{"n_layer": 11, "d_model": 384, "n_head": 2, "n_kv_head": 2, "head_dim": 128, "d_mlp": 1152, "vocab_size": 8192, "activation": "tanh_gelu", "norm": "rmsnorm", "norm_place": "peri", "norm_eps": 1e-05, "positions": "rope", "rope_base": 10000.0, "rope_fraction": 1.0, "qk_norm": false, "attn_scale": 0.0884, "bias": "none", "tie_embeddings": true, "parallel_block": false, "extras": ["capped logits"], "init": "uniform", "init_std_qkv": 0.0245, "init_std_o": 0.00522, "init_std_up": 0.0245, "init_std_down": 0.00522, "init_out_by_depth": true, "optimizer": "muon_variant", "lr": 0.00142, "lr_mult_down": 1.5, "beta1": 0.93, "lr_head": 0.00681, "grad_clip": 1.0, "warmup_steps": 200, "schedule": "wsd", "decay_fraction": 1.0, "decay_shape": "sqrt", "final_lr_fraction": 0.0, "batch_tokens": [32768, 65536, 131072], "seq_len": 256, "doc_mask": false, "train_tokens": 630100000, "steps": 9000, "dataset": "wikipedia_en"}
MLP neurons of a small language model. Each row is named by its layer, matrix (up: input weights; down: output weights) and neuron, and shows model dimensions 224-351. Each number is 50 + 12 x the weight over its row's rms, rounded and kept within 0 to 99.
After each neuron's rows, "fires after" lists the tokens most often just before its 100 highest values on Wikipedia text that the model never trained on.

L6.up723:53 65 48 47 56 65 41 42 46 60 35 60 47 32 50 57 61 52 63 47 55 43 63 38 55 22 45 57 62 44 39 41 55 56 61 78 62 62 30 47 46 46 34 52 48 49 46 71 49 38 56 35 24 13 37 54 75 47 34 40 42 41 52 43 53 56 23 45 61 65 52 53 49 42 67 63 51 36 58 41 32 67 60 55 62 53 56 52 39 41 48 54 55 60 62 43 57 35 59 55 66 59 53 55 55 50 32 44 56 46 36 48 28 72 31 54 51 57 40 37 44 47 52 49 43 66 83 59
L6.down723:52 34 51 44 62 45 54 51 52 70 44 46 71 53 47 68 65 65 29 59 40 53 43 51 61 55 55 50 37 53 56 47 43 45 32 41 47 50 41 49 47 46 51 63 40 49 47 43 39 51 64 45 60 56 48 53 28 46 62 34 57 64 56 48 54 56 39 67 45 31 50 35 20 66 47 44 49 36 60 61 84 21 44 61 38 57 35 58 55 60 46 44 58 43 44 48 40 41 57 31 55 41 39 58 46 42 38 64 56 39 67 49 51 55 53 54 61 64 52 57 55 60 49 40 61 51 48 43
fires after: "2", "1", "4", " Pan", " |", "7"

L2.up883:36 40 59 36 40 46 45 61 19 43 54 55 49 62 47 43 67 48 24 33 32 32 54 33 37 47 43 53 69 40 53 61 33 72 59 53 43 57 40 44 51 48 38 64 40 45 57 57 42 65 50 57 60 52 71 53 34 46 24 52 83 39 55 53 52 47 54 50 39 61 45 66 69 44 42 32 41 51 39 45 51 38 39 34 60 45 31 61 45 54 61 52 44 42 44 65 60 25 59 60 45 70 54 57 62 56 45 53 47 36 57 54 39 52 41 34 69 54 49 42 67 36 57 54 44 64 43 52
L2.down883:61 54 44 60 79 52 62 54 63 54 31 55 47 63 29 47 51 48 71 61 54 51 55 51 59 46 50 41 43 65 46 27 69 40 55 37 56 36 73 60 44 57 57 37 58 59 46 39 66 52 43 63 47 55 28 38 62 46 48 49 44 68 50 60 58 43 50 71 62 48 55 36 44 72 64 51 67 53 51 48 51 58 69 69 44 51 73 69 44 63 49 67 58 54 48 54 45 62 55 41 60 24 43 55 57 43 57 55 50 76 36 47 59 62 70 54 40 61 44 55 46 58 48 55 48 43 68 52
fires after: " ", "s", " \""

L4.up552:61 25 46 54 70 72 63 52 60 51 67 53 64 52 30 60 63 26 33 48 62 63 33 71 39 55 41 41 56 53 52 62 38 69 64 40 48 58 49 54 33 56 39 38 41 42 42 34 62 34 72 40 55 51 66 46 53 76 42 55 70 36 44 47 66 38 40 54 45 49 61 59 40 39 63 67 65 52 54 46 46 52 53 46 54 40 63 33 65 14 60 65 62 59 25 47 47 55 61 63 44 52 41 56 58 62 45 62 45 69 65 60 48 16 45 58 42 50 39 48 56 62 58 59 55 60 39 45
L4.down552:18 63 61 50 49 50 43 34 55 62 30 28 27 61 59 56 35 58 44 42 58 42 54 54 41 56 51 61 46 63 40 49 54 39 39 55 49 60 51 67 51 53 56 54 57 53 58 77 56 69 36 38 44 47 32 43 17 57 63 50 29 33 50 44 27 41 35 55 36 56 38 49 70 54 58 58 46 54 35 47 44 66 38 55 37 66 49 44 43 54 28 62 56 34 68 49 76 54 56 57 56 53 47 56 49 47 55 30 57 24 39 26 40 65 52 42 47 47 54 64 39 26 43 41 37 52 78 32
fires after: " the", " such", " The"

L6.up402:31 49 53 38 31 50 71 48 69 26 54 60 46 45 41 57 52 35 36 50 69 49 48 50 44 56 61 59 38 53 24 35 11 66 43 61 42 50 46 54 64 61 54 52 37 61 63 34 53 43 60 35 58 54 61 51 41 77 40 63 54 49 57 51 54 66 43 64 25 60 56 73 54 45 45 62 44 46 53 50 55 27 69 63 56 47 42 48 42 54 44 50 30 45 46 64 53 48 45 55 21 52 54 58 60 43 42 76 36 29 52 54 36 78 43 48 54 59 76 66 50 49 42 50 59 21 52 48
L6.down402:44 64 46 51 67 54 49 43 53 44 27 55 39 66 51 55 63 38 54 30 32 40 66 29 54 39 66 54 57 52 59 43 52 51 47 18 78 71 34 31 37 51 59 27 52 56 52 39 57 55 38 44 22 61 51 48 45 34 61 46 46 52 43 54 33 71 44 46 53 49 50 23 25 77 53 37 66 36 45 63 34 58 42 50 41 36 50 45 55 47 30 42 55 20 57 48 54 52 62 30 57 65 47 46 57 63 56 49 59 73 54 53 51 69 54 68 63 69 45 30 73 58 53 36 35 45 51 62
fires after: " ", " a"

L4.up913:87 64 46 27 62 61 51 48 54 51 66 54 43 49 40 57 40 54 55 53 40 54 61 52 38 41 45 33 47 40 69 54 39 53 50 49 59 36 69 36 28 50 47 77 63 56 60 28 55 35 67 56 66 58 49 60 45 44 52 43 62 41 56 50 38 37 55 84 45 39 80 63 61 48 51 52 38 45 45 56 66 39 65 37 51 64 56 49 35 31 48 48 41 49 30 55 46 41 44 55 28 63 43 65 62 66 49 30 40 62 42 45 37 21 79 53 49 44 51 63 62 39 45 53 40 47 39 35
L4.down913:55 30 46 45 50 36 70 66 41 63 34 35 61 36 59 50 67 55 45 57 48 50 53 58 63 78 65 61 43 61 41 63 82 58 55 46 45 70 28 70 57 59 55 37 28 45 27 37 50 46 25 48 58 41 44 61 61 61 56 64 53 76 60 33 43 60 63 36 43 49 62 37 52 48 72 60 38 46 48 45 51 46 35 35 79 53 62 45 55 59 46 52 86 45 27 43 61 45 43 47 40 39 48 53 28 53 48 50 42 37 50 43 48 67 28 53 38 50 35 34 56 47 51 44 52 62 54 54
fires after: " ", " |", " MF", " and", " $"

L4.up316:72 33 43 41 58 46 40 42 51 74 24 50 44 42 30 44 74 77 46 21 58 54 46 66 41 60 66 66 49 43 33 56 61 26 48 60 39 37 62 50 30 41 49 61 43 32 53 76 59 35 78 58 51 55 56 62 79 41 53 28 36 67 45 73 60 43 54 57 42 55 51 55 48 62 63 62 32 47 47 58 48 63 39 27 39 64 37 59 67 36 59 51 51 36 43 80 53 51 45 46 54 59 59 52 59 50 61 48 53 46 51 42 70 56 59 32 52 36 53 35 36 56 44 40 46 53 63 37
L4.down316:35 60 56 56 47 67 57 52 46 39 65 44 57 40 62 36 42 31 48 30 46 71 52 47 47 48 38 45 37 50 71 32 43 55 41 34 52 49 29 64 55 54 47 57 78 51 54 43 54 42 55 44 49 54 46 56 35 56 42 57 45 53 58 45 30 57 59 36 65 30 65 54 53 53 30 67 82 61 63 48 36 39 53 71 42 24 81 29 44 44 49 44 46 53 79 55 48 40 44 50 68 38 30 42 51 50 27 60 53 50 43 32 43 53 45 47 46 51 48 67 73 65 69 45 50 15 51 52
fires after: " the", " The", "s", " its", "The", " their"

L6.up71:46 63 43 60 37 50 59 43 60 50 38 17 41 43 33 55 41 63 38 80 56 35 51 61 67 52 74 52 46 40 51 51 30 43 55 50 65 37 53 24 49 65 55 46 56 40 61 55 39 46 35 52 53 30 44 45 46 63 43 54 47 78 39 42 50 68 48 36 28 40 39 35 39 41 51 38 55 32 76 45 55 46 68 42 58 57 57 52 45 48 30 33 48 42 54 50 49 51 37 68 57 61 47 48 63 49 41 70 51 57 54 40 28 37 49 31 26 54 31 70 36 67 42 55 45 63 62 55
L6.down71:55 55 52 51 54 65 45 49 47 54 36 61 66 54 85 64 80 35 38 37 53 68 39 56 36 66 53 58 41 58 52 44 58 57 51 64 54 65 45 50 66 53 34 29 38 52 50 50 64 70 43 35 54 90 54 41 44 40 50 51 40 52 47 43 54 36 24 40 45 50 68 43 53 37 46 56 39 64 33 66 50 52 50 61 50 49 54 48 71 59 63 65 42 57 33 66 56 26 62 52 80 48 70 55 72 62 63 34 59 46 58 41 71 63 52 66 53 59 82 67 37 51 44 61 52 50 46 56
fires after: "3", "4", "5", "1", "8", "0"

L4.up490:59 27 40 65 46 35 32 64 46 61 41 45 62 61 68 51 57 42 39 52 53 48 62 67 53 58 46 51 46 41 52 33 58 45 48 61 54 45 43 44 59 49 47 34 53 39 59 46 33 48 55 45 57 44 53 40 57 41 49 56 65 54 42 55 61 41 41 56 61 41 48 48 60 68 50 26 46 55 62 46 57 40 38 39 28 57 51 45 50 36 59 41 28 72 53 47 64 49 56 59 56 40 47 40 73 62 41 53 65 52 59 52 60 38 59 68 71 74 31 22 34 45 27 26 47 31 54 57
L4.down490:54 63 63 34 42 61 51 39 42 67 60 58 56 42 43 40 40 33 60 60 44 27 56 41 39 50 53 41 24 58 65 38 52 52 64 36 60 45 83 74 56 51 30 44 60 57 55 58 54 58 63 54 41 79 64 59 60 35 69 23 41 41 43 46 48 62 40 52 30 71 65 46 41 46 40 60 34 43 60 29 70 45 42 48 66 37 33 56 45 62 26 31 68 43 76 73 44 67 43 47 50 35 49 63 41 53 46 47 37 38 48 53 46 50 57 45 53 33 64 60 74 38 48 54 46 63 48 39
fires after: ".", ","

L8.up991:29 46 47 36 40 37 32 47 71 43 74 51 56 47 48 60 60 57 39 22 59 28 45 58 25 67 48 58 57 71 46 59 45 37 41 42 33 42 48 59 49 57 49 43 43 66 47 51 59 63 38 69 72 52 39 46 58 40 52 46 61 50 59 39 51 29 38 54 74 63 34 51 37 51 69 48 39 59 52 65 57 67 47 69 56 54 64 37 43 36 43 47 69 41 42 37 61 48 58 63 41 59 34 38 29 46 64 25 74 44 45 54 62 50 56 65 70 55 56 52 60 50 31 48 61 56 47 54
L8.down991:47 49 43 52 45 53 53 40 35 49 23 64 54 42 50 47 56 26 52 60 64 27 49 47 52 31 50 57 54 35 53 37 32 45 58 67 65 64 43 36 57 57 62 54 53 45 13 62 46 57 56 51 32 65 58 56 50 60 44 41 59 65 28 65 38 54 31 67 53 55 66 56 71 49 40 63 30 45 46 70 54 11 46 31 41 50 30 62 40 60 50 65 46 64 68 62 18 55 57 55 43 45 39 54 51 68 48 59 59 33 47 62 46 55 35 66 49 38 46 45 49 50 59 65 40 47 75 57
fires after: "9", ",", "),"

L4.up173:42 26 54 69 31 41 44 43 58 69 50 53 66 56 53 63 56 41 40 35 38 35 43 70 42 41 47 62 52 65 37 67 71 27 52 50 49 54 58 55 28 36 52 67 33 25 49 70 57 51 60 47 50 36 66 58 46 42 65 45 65 59 45 62 51 45 35 37 43 69 51 49 72 71 62 37 60 65 36 37 55 61 59 60 45 64 38 45 62 56 52 65 34 49 36 47 54 39 58 42 44 55 48 38 20 23 50 52 50 68 55 31 61 69 43 74 62 67 55 33 42 61 54 52 60 36 46 20
L4.down173:29 56 21 41 58 39 40 44 16 61 61 33 57 58 62 60 47 73 59 57 56 66 60 59 55 63 45 68 50 34 61 46 56 33 52 75 49 47 52 42 49 49 53 46 50 71 46 34 42 42 33 37 30 53 32 64 67 52 26 63 54 50 48 68 47 61 44 67 42 30 59 51 54 31 64 49 30 49 70 72 69 46 54 70 49 29 61 46 59 48 39 47 60 41 62 55 75 40 29 64 46 49 34 59 43 65 56 63 56 12 48 56 54 57 53 46 36 21 48 59 47 45 41 57 57 79 29 66
fires after: " |", ".", " the", "The", " (", " The"

L4.up542:54 43 43 37 65 32 50 49 44 52 20 64 38 45 60 50 46 67 61 66 31 53 37 43 39 52 48 43 22 46 45 38 59 41 47 34 49 58 49 51 58 30 51 60 52 35 59 28 74 65 34 51 48 47 33 26 50 57 45 56 51 21 41 59 67 29 60 36 44 39 50 44 64 80 52 62 56 59 60 51 67 53 49 59 39 49 50 30 45 42 66 60 52 20 33 53 36 52 46 53 35 54 53 68 46 63 64 63 55 56 51 45 46 24 57 54 45 51 44 42 50 45 47 52 24 64 50 44
L4.down542:60 62 33 48 29 62 63 48 49 54 44 68 90 41 38 46 36 31 42 35 57 41 41 27 50 62 62 52 61 46 41 65 62 70 42 23 47 54 48 29 41 67 73 46 63 50 41 70 64 42 38 50 57 47 63 51 35 67 51 56 58 51 52 37 47 59 43 59 49 57 69 61 55 40 39 64 17 32 47 50 24 40 52 53 62 63 55 39 49 52 49 48 54 60 68 44 69 49 51 56 65 37 62 34 51 67 51 33 42 13 40 56 46 65 63 56 45 41 53 44 55 67 63 46 47 56 51 71
fires after: " ", " S", " |"

L2.up962:60 56 51 30 47 62 62 30 54 41 46 35 57 51 69 29 62 48 33 48 53 45 58 33 26 41 47 41 25 43 40 47 38 45 45 62 51 49 35 25 59 41 56 58 60 48 60 36 65 55 59 51 55 43 38 49 57 43 31 47 63 67 38 48 39 22 57 77 38 55 53 60 43 42 49 39 49 46 50 63 46 88 49 42 32 56 36 47 43 73 43 41 43 55 53 48 39 40 58 59 45 55 54 44 50 43 79 67 46 52 40 42 52 44 47 54 44 53 67 48 51 50 46 42 60 49 62 38
L2.down962:34 69 67 52 48 47 41 73 50 44 48 64 53 60 44 67 54 60 46 56 59 60 39 70 66 43 74 45 50 54 37 43 62 50 57 55 64 30 47 72 53 34 58 55 55 46 50 44 46 53 66 48 35 62 55 63 29 38 82 44 44 49 56 55 45 61 39 65 41 28 70 28 39 58 58 63 53 67 58 33 66 20 66 55 32 51 77 46 35 30 39 54 58 41 51 50 48 73 63 44 63 52 74 49 48 48 45 51 38 38 69 65 22 46 57 70 42 33 48 38 35 45 54 59 20 70 61 48
fires after: " to", " and", ",", " after", " ", "s"